config.toml
num_hidden_layers = 9
hidden_size = 256
num_attention_heads = 8
num_key_value_heads = 8
head_dim = 32
intermediate_size = 1024
vocab_size = 32000
hidden_act = "reglu"
norm = "layernorm"
norm_place = "pre"
norm_eps = 1e-05
positions = "learned"
qk_norm = true
attn_scale = 0.177
bias = "all"
tie_word_embeddings = true
parallel_block = false
init = "normal"
init_std_qkv = 0.0229
init_std_o = 0.0
init_std_up = 0.0229
init_std_down = 0.0
optimizer = "muon_variant"
learning_rate = 0.0115
lr_mult_o = 2.0
lr_mult_down = 1.5
beta1 = 0.93
lr_head = 0.0042
warmup_steps = 88
schedule = "wsd"
decay_fraction = 0.764
decay_shape = "linear"
final_lr_fraction = 0.0
batch_tokens = 32768
max_seq_len = 1024
doc_mask = false
train_tokens = 294800000
max_steps = 8997
dataset = "wikipedia_en"
MLP neurons of a small language model. Each row is named by its layer, matrix (gate and up: input weights) and neuron, and shows model dimensions 0-127. Each number is 500 + 40 x the weight over its row's rms, rounded and kept within 0 to 999. Numbers have three digits each. A neuron's up and down rows have the sign that makes its largest values positive.
A block is one neuron, or neurons of one layer that tend to fire together. Before each block is what it responds to, as a language model described it from the Wikipedia text at the highest values.

Description: Strongest on the word Plot in ==Plot== headings of film and episode articles; weaker on abstract nouns like problem, period, dilemma.
L2.gate107:512424579562448575466492512522482482425466516502519473519441508515523536470526442463472464476568526500535489561453494522517464472522502538535526496515437561496530481497531529521546512502493503472509587467494532540560540469531466512497542466537490600508462484556506410470509535486480467505510415497484463457467484483427458507490474459497513467551464463502489508490587466513494457550498
L2.up107:502453519512437563535541505497493497497515486502535468575495561559410527383527506514465513493459516440490454460420524500482532554511514474552522575516481482515482577460462565478508519521523491499533463445455457501485501578507495518451480507483466577489415480513517538485464541537515584486482523538547509448518546484445503487512545473524533562546533523516484517542614461523428481480464
L2.gate131:527492564573438463503490516488564491534460455468536521451470534471621595451449522438487486512523576474494458490454409531533489454494472494524500595540448546535479505588515499436566504517521542486493467478527506537557523508473456477438522439470420488530459580510439453480436524476540396474509462510517410538478445501522492513526492487448496487519499542542532542471555502490545549496496
L2.up131:571534542471456481424456539470572494527486498497508527520470570435561560487502545509501479496583524448504474532477446461525475492547536491478576487476504551467451482548481522458584538554575501496490477476510476542502553533460528466548544477488436536449480525495542455460476529518533505497506492551548410519511378527585449519514546571429474422544507541506527522429504563479477512487489
L2.gate180:493451578529517502512483529412506562433558462597491530555515470455473520491449477493537453504504528515500473536514520509489538564469621445469570471429505435527452517531470486520454493496526550510453540467477506460525514524442550510513477429574554524451524487501502508455475496526426469557513555461502506440528538465535512491506526519580466455543584471516480484539416547464470535505460
L2.up180:499491568485512519508470544447447568446467481557483559560481465467499545456469433459487521500495566459501459550518539450505518550440589449505565497468528452522472556491533440526450535502515540528491493423573524474542470533456526536540485456550605508443569487525477541469479498460425505493538570455515546508511556442540510478533456514561527504522560497488583480535395567478486500495466
L2.gate242:534375507555446453487507581490519467550461453506532483492525464505502522551578475419487478510499491453471556507431462514481541506485588526486514531457486489491450493460565436542586556489511465515483549524466517547547483534552507546581460429519484577471504502493568458534480495441572501487524540479507479493479490449502404472549481482550500475554549520477512474492539481519486533561497
L2.up242:472421515552509513509534574499520449520462438479521548530522466520524546528582443446424483506547466439486542500449441496478512530505528515504471507453531503504475490468558464545548529491500471510533547493476531606564503512497511557551402436536504549480451466495520492518514460387536484477520559474528518474462471513524440512556457529535583478527517435492539494559526487536441506550540
L2.gate313:576513571525458494495485485521444503423546519504449474489517447483494555592494510489515577594544512545490451524516427498544544521515473459519471472493580467532515559460467510433541544487482465476387506464486507499533489523483497457554500522480466551508432491461536463477543469507482415512506481478480496432473437485461501462485496506487474481567471521435529493434494536532516495534554
L2.up313:532481508538469472512471496463443481417493542500510462512518458515558537573476502528516534594509529550508447525500444522491555503535432433524506415532543510493526530480459503460540571490445493472416570482476519604473480529540485474525510495486480570573493437482465535532546495539468437466495455453492467429431460443511516526499457520474498433536477528411509474522510467494513517519600
L2.gate324:521575496488435492450472523519494511472536550514463536490583521514559453506496494479597503431510521511491513499487457479519519491519478556470464513541520515527532513448448475482446487484497440532503498486482504483465505521525506467584534450547500559553425485506489545515478509454477520488566422471495527483495484522430478405452440492515431542490497558513514523515491550489504566514521
L2.up324:528579473533479562445500556555481483489483468489492517526521533531536488436523539478519563475526516463469538506538441476503509502526443560494493471545483515501525563453459425480517450483497469565479503508479440437515505512468452492508526468564451535550467475483494520518551539511407497515461450517476522463549490498499468483521411487497437540546420551492500563513506531499522531489488
L2.gate347:515504493603460505512568430529516490426510431407479520548426522530500562530468470512500528515487504484505512501454466492553472516503478465459458503575526435504553526534528487434521527512566462562475500465512468563496457516453530465522515496488484500510453505503492524473486589594449486515440405501493470477455513524558529482474463453503565491533464462438527474482556496548524517535482
L2.up347:429498498412468457450451505533542516471533437506518552502453575477478579497493511496513532552491578507535524533481503446495586508548510496453501500477476534535481539462499535542544573452586458479480501464552535522512548420435507501538542494530550459515500504479524604491477503500529512527482551529490452550459438464501471440514451462500497474448554430524528475443454493521491540525451
L2.gate677:530489549500503529463508467480510493469545446502457509500435436528545525434515521545501522432478500461533534487542502500478474505530544489477530443567526567487513520459459462473538491497475501466532460460527461435473471496546452431494474495514515566500592571483561509513566469475547585491528511493461433540482504530499478438529566462548568559499468486435521434477463561431472474480435
L2.up677:498499495544541608448510481439578584429480507440466499396507474456463480487510514527424491471452499589512537540566424485521506414433522493555454563458457468484517519469502469537467537461510453520552439515481497546485514432493462440480532459484444544504452524498492518488450468422517442466561565464474512549511496601543446475532507511448536459506520497387535436523509480554598518471534
L2.gate720:601515566524503567542539524451484549518402469488497501507492513472486425488485430500481572472454525498544470450528455448536462555558496545521494464486511479423532504510516500465438471454500469526555493483456593481468512531531483510498467473535468538503523486516480548491560518497509531524538486514568504520481560500485478538538496491538480476587525464588500472503549448462489521538588
L2.up720:573532530494462493475480530477438428467497526465475469465537507568490498444419523501493385529555574460516407525504424464540442462497479514492522522496553440538535550499528501536531500525522447457444458467535595530480522484562502463561517483487515529491450492535478513396543550474563440500527467559576488513458511550498541460469513501507398474509544487504578472497572513447473558468415
L2.gate747:532434540480527506504580545517516545508536481499431497531544513484570561442454446464528491499448580458478446535424437508471509501523516419544507525451512556454552537445432502580481460532564495483532537454489491519560511467477452523512498474509447494512473513459517529527592514550489576509496520526545409499472493445525475476481391502516585490513594531498566472500489462492428474535507
L2.up747:547450550486530511506566539517484541519536468531432488486522501473515530481517478452495471510426552489474465524450459481513478538507501474510532501482510548499537550489438488562504497545526522453551526502407511525596457457457451538523491437518434490503468471492522509517590498506497562499461537494503417502476475454497508487485441488514562461536619522441563503479515467536449446528498
L2.gate766:455486524488463559475515491527465479520473490504570472508431571512516506430471401497496476535503515521468501482493430488549453518526538516492494519525507471531473555524569556516512464495468479470570582498492506521464508492484486495555577558448500426518344501501436448457641514511507430502530437472547456459487446515502522548427497455538470452545561466484515533535541521525512501462488
L2.up766:524461516431473516575488495424497500484505503510582518516515506505485521515471425532531458480511622441482527482521427422522515459565400518394489514449539538520490440478500564549499467520528493553493489440586476565492518511490515450508539500495465468499527485496503461489479436474456431455547528493481519477440498476442482494549475487465452518474535473558540500522470464474481543576518
L2.gate802:524530439511480517429532519473480516465494436541478543519518506440481480441541478552528505532494518443501506551466487385455557504547561537564582524517461586472552428473461491548452468468465497571511504470526534583570529533509526528458521445515485480503544467494493472538491457473450479507498507538438537535525442561446483427532523503530511522495504437489522523443502509454511501507508
L2.up802:539498480499475529435534572451550466502462525519459588533477492513547442518523532506448470522465578521466507510438495420461481476421544527525551535443498481487473486510489463509472445535578536529479507529473511472469523517546507506518447432555447495553555546529520475518534477430419589481597593497561495522456382486454439488543554479570453498505514447436491469415439529502479480462604
L2.gate851:497435594530518415487540528540544475510526413509527488471530456512530623433445469463522565498481566432442449493448448517496556497450490540545515601468478506437437467590499510516511436566503447493437457532567521571521425484489497508560451440527494507541541495570483525457508547486498447511522545515514476516468527501527557488558538409502514501479442473572529504534471462446527526559489
L2.up851:516446537520510400490560513509545471523523433545539477478452505506500589403487424447451531547467574466450434477453440499534609477509520474530502526477482431458465486529565523501508533570478441493493472520578578541462477464545486597589476420583471446566524504535508566456557472500480455513523502506496477457460521446569550460567525422494534526441510464583515489588484475447493473529553
L2.gate976:540489602543501532459501556519512509436502548425529497506485579502550517478494473454512510442488443481529535472489504431515571500476517429481508478497498521477468523550585481452506513486530477519543432469447525513593450518426459469532544537537486504524540459482496476477504477410482471499533496511555371448485458456493443458449475533422533452515560502571495499534439509495516540516538
L2.up976:486439568475488497469507515507559549455498470457528462475467563504509483462520462456472512456470478473507539498493482435534557481476517489476523501464495473486446547513513472517518494467570551489532463432459539571555486460484495492482539490581467520528520510556487491392546450477456419484548558413560359420441432498542452508516502482452528451498585514493496499484525532430498503492594
L2.gate991:472526502505509482487569506505475523551497487526490520547455482532565463437453477458512554571474473519418454559547532556521500492556550499495558479519545520475521531535570520478493462515489505465481519408532557457549484511560513462431493510525451534556560506542496495587531425441476481573546534574516405548511442461497511433496472442529532504535568503468514430473511474461463488542513
L2.up991:498496512463506372448502495501526488460494475520521453557489495530590543409467421416514533522531571501494469560530475468522501433498444511471502505468552539491476500540520556601454446496496462463523536487562599536499516553549482528468508470527487539574498523489558558507472498501496478520554595577585454491492517461448524463518449544511483515514589447505539444486518483477501477570519
L2.gate1005:479502592536487490483509529492444496475436576428510465462411510480608561469472494451501502487510495501502553539477479452558479541542537474561514578512460524509477515445519443446490512474502480487484560562543522455467484493468422487541562470448541503504509442552515495562546498527509460612501475485510451436504522484547474525460485483553511434519481471506489537504530539523522450471518
L2.up1005:488481640511528535480494573462539470544412534470503456452409516477576539448501484490453488549508505472511549534483491469554475487507493524610520517548533513505452489485443470464501502563560450465437554516527549464496493519441462477532561508481475532524495510536523487444525512514512470538468481487497469471442489469463444524506478448488501438530504473457480525510548528498532463519495

Description: Relative pronouns such as which and who after a comma or preposition ("of which", "with which"), and sentence-initial This or It referring back; also parenthetical years like "(born 1990)" and "(2020)".
L3.gate761:534500495570488445466548540469544478488489511451515555530557422469500531502423527525501465537467489505483530408429508504598541519535474575462446453531530443562417564517448523485448459487485498534458549414515471467482405475491471501502420538482485459453527504490509496483442529478595535530533437501499502511572544458461488526435498555498532490540530473530590473485455433486517479532474
L3.up761:587520497513520510478448467504421498605499552549476542485483473515511464476487454470508522534503481464571473526411496442523461569436488477552548498500519518485530567486458511464518536446509469456562458522488570479507504551464455570507539477516526445556530502513559619557495479499524607539460580562499460455473497509430426421499510511458521412492514532544533576497481476494443425521539

Description: Nouns or modifiers immediately after a possessive determiner (his, their, its, her), e.g. his will, their debut single, its founder; also the same name.
L5.gate68:582517458532504424475509535565555459523487406534422442479453560499554508436451422477464471477492523518428544502498560535491533511561433523487427544470511540477471451552501591502446514484487489459505468425549450480520525497444547456483504507548476554503561520551512557481493549474438393467569500503501494471448487537507474373521542468477518532591523495501519499471525501500515545509538
L5.up68:508489476494553472530504556497509470499539459460522495494481594461556457500513548485469512565505483459489462453396491501498622518566489546549434576474505528473486488514521472455469516535482500554436505415515546497495483570555487524534509505524487532544547541522545472507512596528484528546552492528514461443517550529462521512463479470484559426510482493508488484499496500434503440471431
L5.gate216:511454528453489481525455483478507459454495496458488434532447539483551468473447524499493546505478525530477468486509461530536544456452433460513432509482439515508466421519572503477555491533474441490496530496554427474521450525440499506571447491526429531510542513552512520455424582467520499561527489548599498485438551553536521473452549390455520418560470538511521494505545452550505474492437
L5.up216:598500487430436546544568488506450516506500443469473491479448513551423456468544525516437469530490576518469476561491521510523473512536501451541465459460540541500502425498545452428551491438540483513473506487507477532468547472471478506498491467518515474542493506507575457565446579521563516470561484531514530474534548525512459461519567561491454506537503457522506523444490521505482538500476
L5.gate657:582496528472443427461486542547484450452451504451508487572537414440562512447531503502425590501463496555493514506485493503505459546575461450542471490539506588467446425473514465454481468490501492427483473522499597511548527484501474513614472492502523505459503521570479463478531565450511487522492495451563521516484516534496453564493488540562511432487505505500502493476469477507553526412434
L5.up657:590475548460527454500541539562500528482414467422453474427462452515519484463452513474487460460482550466497494504502524538606502487505536549471560547427493520513440499445480487526527429474511519429491522507506469522475464473478482516516439482516485537500495508630516602451479568466500485466566487502523527492525493481482504479567494459535483522549494465490577471544477573499524433450505
L5.gate945:508520450512538472497452546590469487497503461511481466571484472486468491447513448577518482546508451484469481552382524547501455506609481591571479575501519575509467461519465478434450502519534465498526509425505519512488537490474520484553459470551453526558492544572502585533493547516477405493497438515589535491530512470461528406548521478481530477495502458431492518496545510528529544435487
L5.up945:433463542479552484503469589574484497485480502510492491542491537473560481508562477462521512479483408459525433481497513607516512448576487463546466538420484518465539451489458463496544424500538448518433574413477444504487498536495521543567496483567486543508541520551557521501520442512518485575544482516556538462554529539506497458533507493479521472514520527462538466506512492503476507526477

Description: Tokens just before a number or value in templated Wikipedia text: census "there were" and "has a total area", table separator rows, and closing pipes of stat rows.
L5.gate351:515602469401470465496473499505542471564479478397479548498486512464597516516569491466506518530445476499547546481509521502544500568599482471546563564541446523497420440476494476535491470486430509467527478507530447482536531483473491484569433525532545542512549504489479470483493511503509535492500462449443577517521509559463442494462557483521427451497518524500477502548499453595538548468441
L5.up351:499522505477481516522525503547532552514519512497462459488490455480399529521473528450482475509524521477484502462540495409511473592532447514510474577463497513547462460463501489547565544430461488434519476527493467552562454548511457448520474474538515500538527592514511501460473482459457470540447503499532419508487538525426621507427544452488519525524485494512461536431573552461484509519544
L5.gate441:546585526547437511527467500449487448484530496437510517517532483525591586508543451566530531479494536508521472418514516546541483517452434456477475479450524508532497456363543495394522503454524437569504474580505566454546466474506485520468507475527581431510522521484494486460511524526480517531457535566529510470493550502483489596501524510598562538516482525535501486517499583499521443472552
L5.up441:481483519531529441479513575503495567459483510428472534498517452601491499437480537460472467486429459563508556571470493468488422508497597450491480451450443546498524532535470510522538490515491503511438433498532491473518460598542461485498530604553501461548522510510506444461468507492618527479537504460494549522511562519504494465447533410475578515522506489533477511536513505459521470470513
L5.gate458:490476506522444457474552576433441525536536509438546495514521470446484541492466533561445513490543517542467529517511411463502492494469472430513398484481534498471503553487472481504486486503510468536484531541505463512434503500474444473559462521477612475443466468542483518407562426549471480565530541472530430480517430459500482501542485453504536446470551515518522462545588517513479432520500
L5.up458:557515450429530517505453492515545450530517472458466527500421441424485541445570543541447539453500624494521478465484440506552484459487513467446480482458410530588497526469530521544555503553496469502499497499485484454503533550506482477436502523467578505434525528504544427535444463473506483473504537503498462553468551463524565476510503526548556545517443536564556479439517475467456545467463
L5.gate713:494510466521507486493524586468489482447509472491529542439531471409563516474564564580468490537436489514469520522461497427512371583498469483438528470476492481541510496457593579475569541485456460479542481503459565464486470540449510465513506456577474463474522531485473502555529521463473401482524538482494547438466517555434535514462551481545472469433512538557447515518555544557526439516514
L5.up713:550501475447501496496512582514509546490483451464620564508479474461491574541540478571515534416462514502542537470453453522474486520457429409535530495467423508483530527562515485462436523582507505519514511443495404453492454541433448526538472497555529445476448509475594534462555508478527511548590515464606530581517536527408465470497553483533442502573505530491506533568464497450535484498511

Description: Abstract nouns ending a noun phrase, often after a possessive (his views, its stance, their independence), plus the particle out in verb phrases (dropped out).
L3.gate36:509462509486561475481478476521560480506418500478536491455538548533434515540521501467468492486562468460485475513459479497456532558539412480580476602502436439517476478444494475565598532571444530513457488512523475513516513463497520424499443515506555532454445513485436537439469558470493499512441532480501570500565479562499455520563473420561497519491445495535518517470574516486438499490390
L3.up36:502519508467539572569523557520500466504445513532488509567522555449494439505487463491508514524529558450502476562549445500497512531492512431527559533423540566492469425486536520531532461456520440473462480441489632500500511565532548471483532555464515506519505477511511520474529524440459461539487551477512499446525476421533486533549553414470502460472451348582477463496501544481548462538467

Description: Words that head or label tallies in tables, infoboxes and census text, such as Total, age in "65 years of age", Pld, standings.
L2.gate33:516542529417458466518574510463549522554525538498534487512473525498516579554514493493445491494443442510470500475479522488485465570429609536483501523511454437447544484539453542502460504533473480425502477510514567522576512551543522525500473523534585426529434493463476465554503483409522578527411524490483508511537578512453416530528486516466506435503535468479492509484497492492486485537495
L2.up33:528491552490491508502521469490458458481498561461427466555539516555500453486521562478487485412510505496500487467487479452499475510518506499513491434539564592480515459517487574533451494552530502523506487441535513484496449540494471520475573507521569493505459503507505440477450498538499466507389457502516535503535550534494467516520507518433461558543550514452474507496484483472475444491527
L2.gate87:477543521603467563486494503514469554500499504529392450531483418523446529512454512432518524474467465482535521493538516480501494499469589523503450538447492376465472511551497494487499521528505538435557535459503512482468418488491506434575522592495507458526522452479450467454428536474521429502519498490535577534510493440556482570563533548520462510497421547583515558537523541512464559472542
L2.up87:511521521596487541476548461531461544430488523505390446501471427492435490522505497513474564451494497517542545511519513474480551504527579531486453565499488435418508482508528475428520533544480512451505531452482539480499433498491495449559498571453465472534525464486471503497444537522481416459518451522532597506526452458530512602531511507516461519528469555525485529515507524492475574529520
L2.gate99:526540519477468491461444546445534520521459545450466599480451476532565517512527518482506536553417473443506504480477569481485524571526439514461466513452481535526434450525518508485550491487489417509587457480487485500541506500367381535574492541529584437430487495496521431459467483525613537535466563463516503464543522487493492498539511565508511471533520512552513530464443514560447486516542
L2.up99:545571467470424488536502553455479479516504507463513531487477492561540541545507545505512489527485526466526460413503551513478546551482476515512435499503486499500472495582543468483469550591516410502566516454484429474526532518444513532559530510495535470454512483443508484520476496526521500469497555456548524569534465506505470534537498509490530443529586506494501493508456460544457473549531
L2.gate198:510484477437458465422452519509532540527504523531511573484474440451516542497507479469429566558433503465547485491518494464499504551479435467443508550502482505509430469517493573494502516442533467509511525469539505520515479493500483469448488582496537393427516429422528455448506527484489488499495543495507502462476507556439560432539492552541574543575506502522536517454424530551493458502534
L2.up198:550516491518468444460454489491554541548464460492500524511489497553493578521576474571419558529436499542568460500483548449523572580471421466524413488539473526548475472469458565497502558451512499494512503462523524529436501509496493457422521591560499420481525432429550509506497530460478445530471567500527498466488501519419528486549471487511567534528499539515518551509500552477459428454490
L2.gate256:472483504525417561437495582421542482516512486526483547429456521451532562472465573460539517523463496425457513573511475559537547586482578473444483539480475491471504437502535548479532582524481458490456477455502518551471491465452409552423532592507593467481463458519531507467547521516440574477449522470493481557518571475509516500507477459498521470537561468496508445481436546505481518475517
L2.up256:482505523536448562436490623414554507545491502538461518413443503427501509512482583461525547546430494442518472493507460585536552551474552461449492513506518515523507465533528529494537525544506487497485495447506460536487468486515429533441526575501546443519432470488503506493520559497506581518451515458510521546530531486522510474482537491509524482546566451511451473472453563497487515463513
L2.gate257:512485492448442467486497496487485541507500531525602502465474453522573520529562585474523561536541470424598548439514486474498495538514472524481488571510505510492501417550454506428517545513427465419505486480565469518508457549476515506479504545497527494461414536460531496489541520487541471530548555540506514499460487492454512472512501497496484536488486525503506478474401516565508457473521
L2.up257:562505542524463507547489528514515512560525514548545481479512459513548530517505582468501469523528441476539590465524506466486516509496478539524455565524585508507494400549463511434499513516526491480530495495526460458472432538518524491469439608503520540516412581472552509470531476474503533512510512493475508515475469456393524491485481501512522543517506511504521450474435520540491497462519
L2.gate263:524491468422525516484475454500558552455496504486564499493414425514451509480523465473492554473550542502536506513460468496517550501505498474459500567439461492468492489520436578478487461510504496530541506435530511531410486433552563449536482475433527460496456519469490515489475512510494451520497485560450546602545475425484505446507443546540503536528510442439472428524459562567551526469459
L2.up263:455486577465491446523439520538577545464551482556597480564433527528449512450507489456450525457537526521552546485452413452513601541452550455535454569496434481526472464476392549481449478498522494601559545430534488479402457490591579488571516479481553509540505498525524525498511464525556477446501511552484498566578450402535551468533431500477524543478516439464451491560481491491557483503484
L2.gate350:517490470486483471528489541481467493506469523470572525494483402439555529555511449441604471578449555494447537430467545452537474471526453484445512538482431545489535531539511497578508471408456479493502433481525503501512472508520517481467542502502516444566473431539521436445512472481537569518458490518513510448494462490457438500523449592468565477520498478546533530518545443473547482465436
L2.up350:578447498461510483525444512485499474550439533497544590518461469438556546503498499509535534538410540475485522486493529488541432524512426461471465482519414516511468517535472553516510484452410432513507442502490438531525526535522475543479510488496559409507445493531531467497510523484565560500495480479581547477489438485442453515506472516504531433519463456532574523502485558478503458496432
L2.gate351:498527542481442526508447529511532523511525491477533461487452427512513461488579553502462516493545545469483519513496445472544490478512531481474470557495550538550467544464495472508500479522481515551522486507523462581566513485447492561455569555472499562438479523594442536477511527562557538435448530568489481470518439502482503532447500512549455475552457435507592580490495441443479439473523
L2.up351:488544560491469507511398510499555504536479491507551512531459480506472379456571548512484528508517525517477491462476458465567510480478484499484499546573553583595455542422559449523508499539558515474492489468496457539547527512529479572461569528483466578465483477483430523495496492538549532487421453569502520523523446513510505520432511526536515502554438470505567586507496454441495443491554
L2.gate494:558449561523539445508540502521526517473607470488447494481530470569546472478513535517483568544528439517486557509548489520497478513451507541520480446554553512515452474541506409576488445517494502601484563458467498458492482496416500540505512515503552456481504462449570477509499535522525476500504411526474516544470487457533462484469475534541443478446595517522529465491517576465488456539455
L2.up494:566430491486504457515530446535506522508529495498426548416519544558489500492536489520518555529526402493483482486538437575503500482483500451406471468544542574476492471497495481502476479530554517440466508487545515522483467559445434540476458526498469455538509539473570484477457505552501487536500441539440526478490587474476473518477486460539472457505530540518514488502420499565505499561438
L2.gate555:517465487532514524444493561483530468528522514478433474466456450445555531589502501519513505548427515501537430519556530520493526492510470510543534410507419554487451587497548457452408539480482471447444435500464534547513500424506519510499538537503418504486553477422564526471445506509470504527563550505457580472464487458475544426490570554542491517483553559545532503497462537488444504494520
L2.up555:586534507531437529621555467450512526555396509524493473473490463500491500522470523598496498493537475490520462489472464462487536550460450510423458539533501496502543483554473550509529558485465369449523468455455516548529511476495507556512511512545543513549457479476473472525517531503584469558422459508470442501536532506529469521500481493502578444526466545475501493523497438461588492538499
L2.gate672:540521497511476488494476549468508538535508559547552587497437479438522519521475482459494556540446480418536540492464501465520499525475504508438458534494453503469458506541471576480458488502460392466511451453446475501517510538501430544503519517495570433542524438434471458551520556485523504550565452511425569479503560495484499546487524502538589459538486459454453592493485557504555490563480
L2.up672:510514473468507522482440536473516540530540534456597533519528567450509511573482439446473584529472444445478561489486541461541506474517506517458503546501468546527517488516481487527527506473436492437434474474458462481476478551540449592540502518495538450459489492491425476559526548453513525444613499503445553506474530557454449521466473499570539496499494401452451521555494574576571453526506
L2.gate774:577468561540516479452544448497456498486443540432558524535474478474536533532525463490480500568417434471554467478543428457541620548497446528458490462514455551534443522473493599529474504484454479461513479448496503500461529469528506501503529531453519511475497489486480496527508530428572510504586462505537443465494450495444485452581482532538493489534464511570532476498486513569537387457541
L2.up774:568484507538548495475520455481459510499430505441558527523485471486520541506508497534489477573433462480565491436554434474528613530513464527468495471476440566545439519473493574528511479463443502456505477467493490469465515461546492516545499560451553510485492495459461478535498518428556534518538460518505469484489445497456493464579483535561515485556451525621496494498516530586548439482508
L2.gate847:458451490547489557485484519470511598519474510463430487524494463518510509580490508461517546545449500472534546417503550473535517524414520485548514541434537529545529457453548534472478536561527465507488494469514529482505495522431477523503518541559466423474530498497530460504391544463429519512442519528585547533530534500513486447521535553459530464554426526496530539523473545481515468511504
L2.up847:471458535482503586430488470465533495544496546516415479507482479516497471567513493499495586555466464478544538500499541426520532530452508453553514497449491580543502475509512545489501529559581448510501550436485511496513447517432477560465505540563497430455491561504549478520423570471491496506504521545571524507536480470518480486480491531478535477519494596501515541524493500483495455504531
L2.gate897:522497503518512540502479599527548560558432472490425520467489448504441420520512528531480500489479534444538514507497527446444540586527448511558492533546458529471612483560499485498489542477538505465491452479558532515496518449497448536477486533530520401440568438498519529455467589518522467490467535455503484503484497504421490494567479547519469508534523438543578479504479495497519460504454
L2.up897:538549534466540482467472552533526495455468477533446468526484471430459472494490534517488503513471524427571558528433459488476562517493443575501512467486457601444509494504521465508490590472547491411429481499520561493431507516552456446491508484485508452436490430541509478430519472503542507485485529415481431521491499520474509486534499513499427457475523444522541451490502464557474451444485
L2.gate950:526496466492468410463504491435528556535447527411599601500494471481471501540504526465527510565501563514492591503438464458550444519495453497491454487497444489500433509553470529506439489555498446520453467496533493508567484540444541562476572539536588425462477505472529430498466538470534493488502474511551498458464494499518463584514535484475454436513472510472475538537482500478431410516572
L2.up950:487534453489484485426449488468414549561447543426542567542397456489494439460510563489464508496546466480541516515469519501502457526466479540480460475492487535487497545545488499532491552542508430486497534457510494583541479504513519537430550560489604420454527495463539452502459517547523551492500489582520510444467517503519475506436494542503493399461412474496502568568542470465458498475498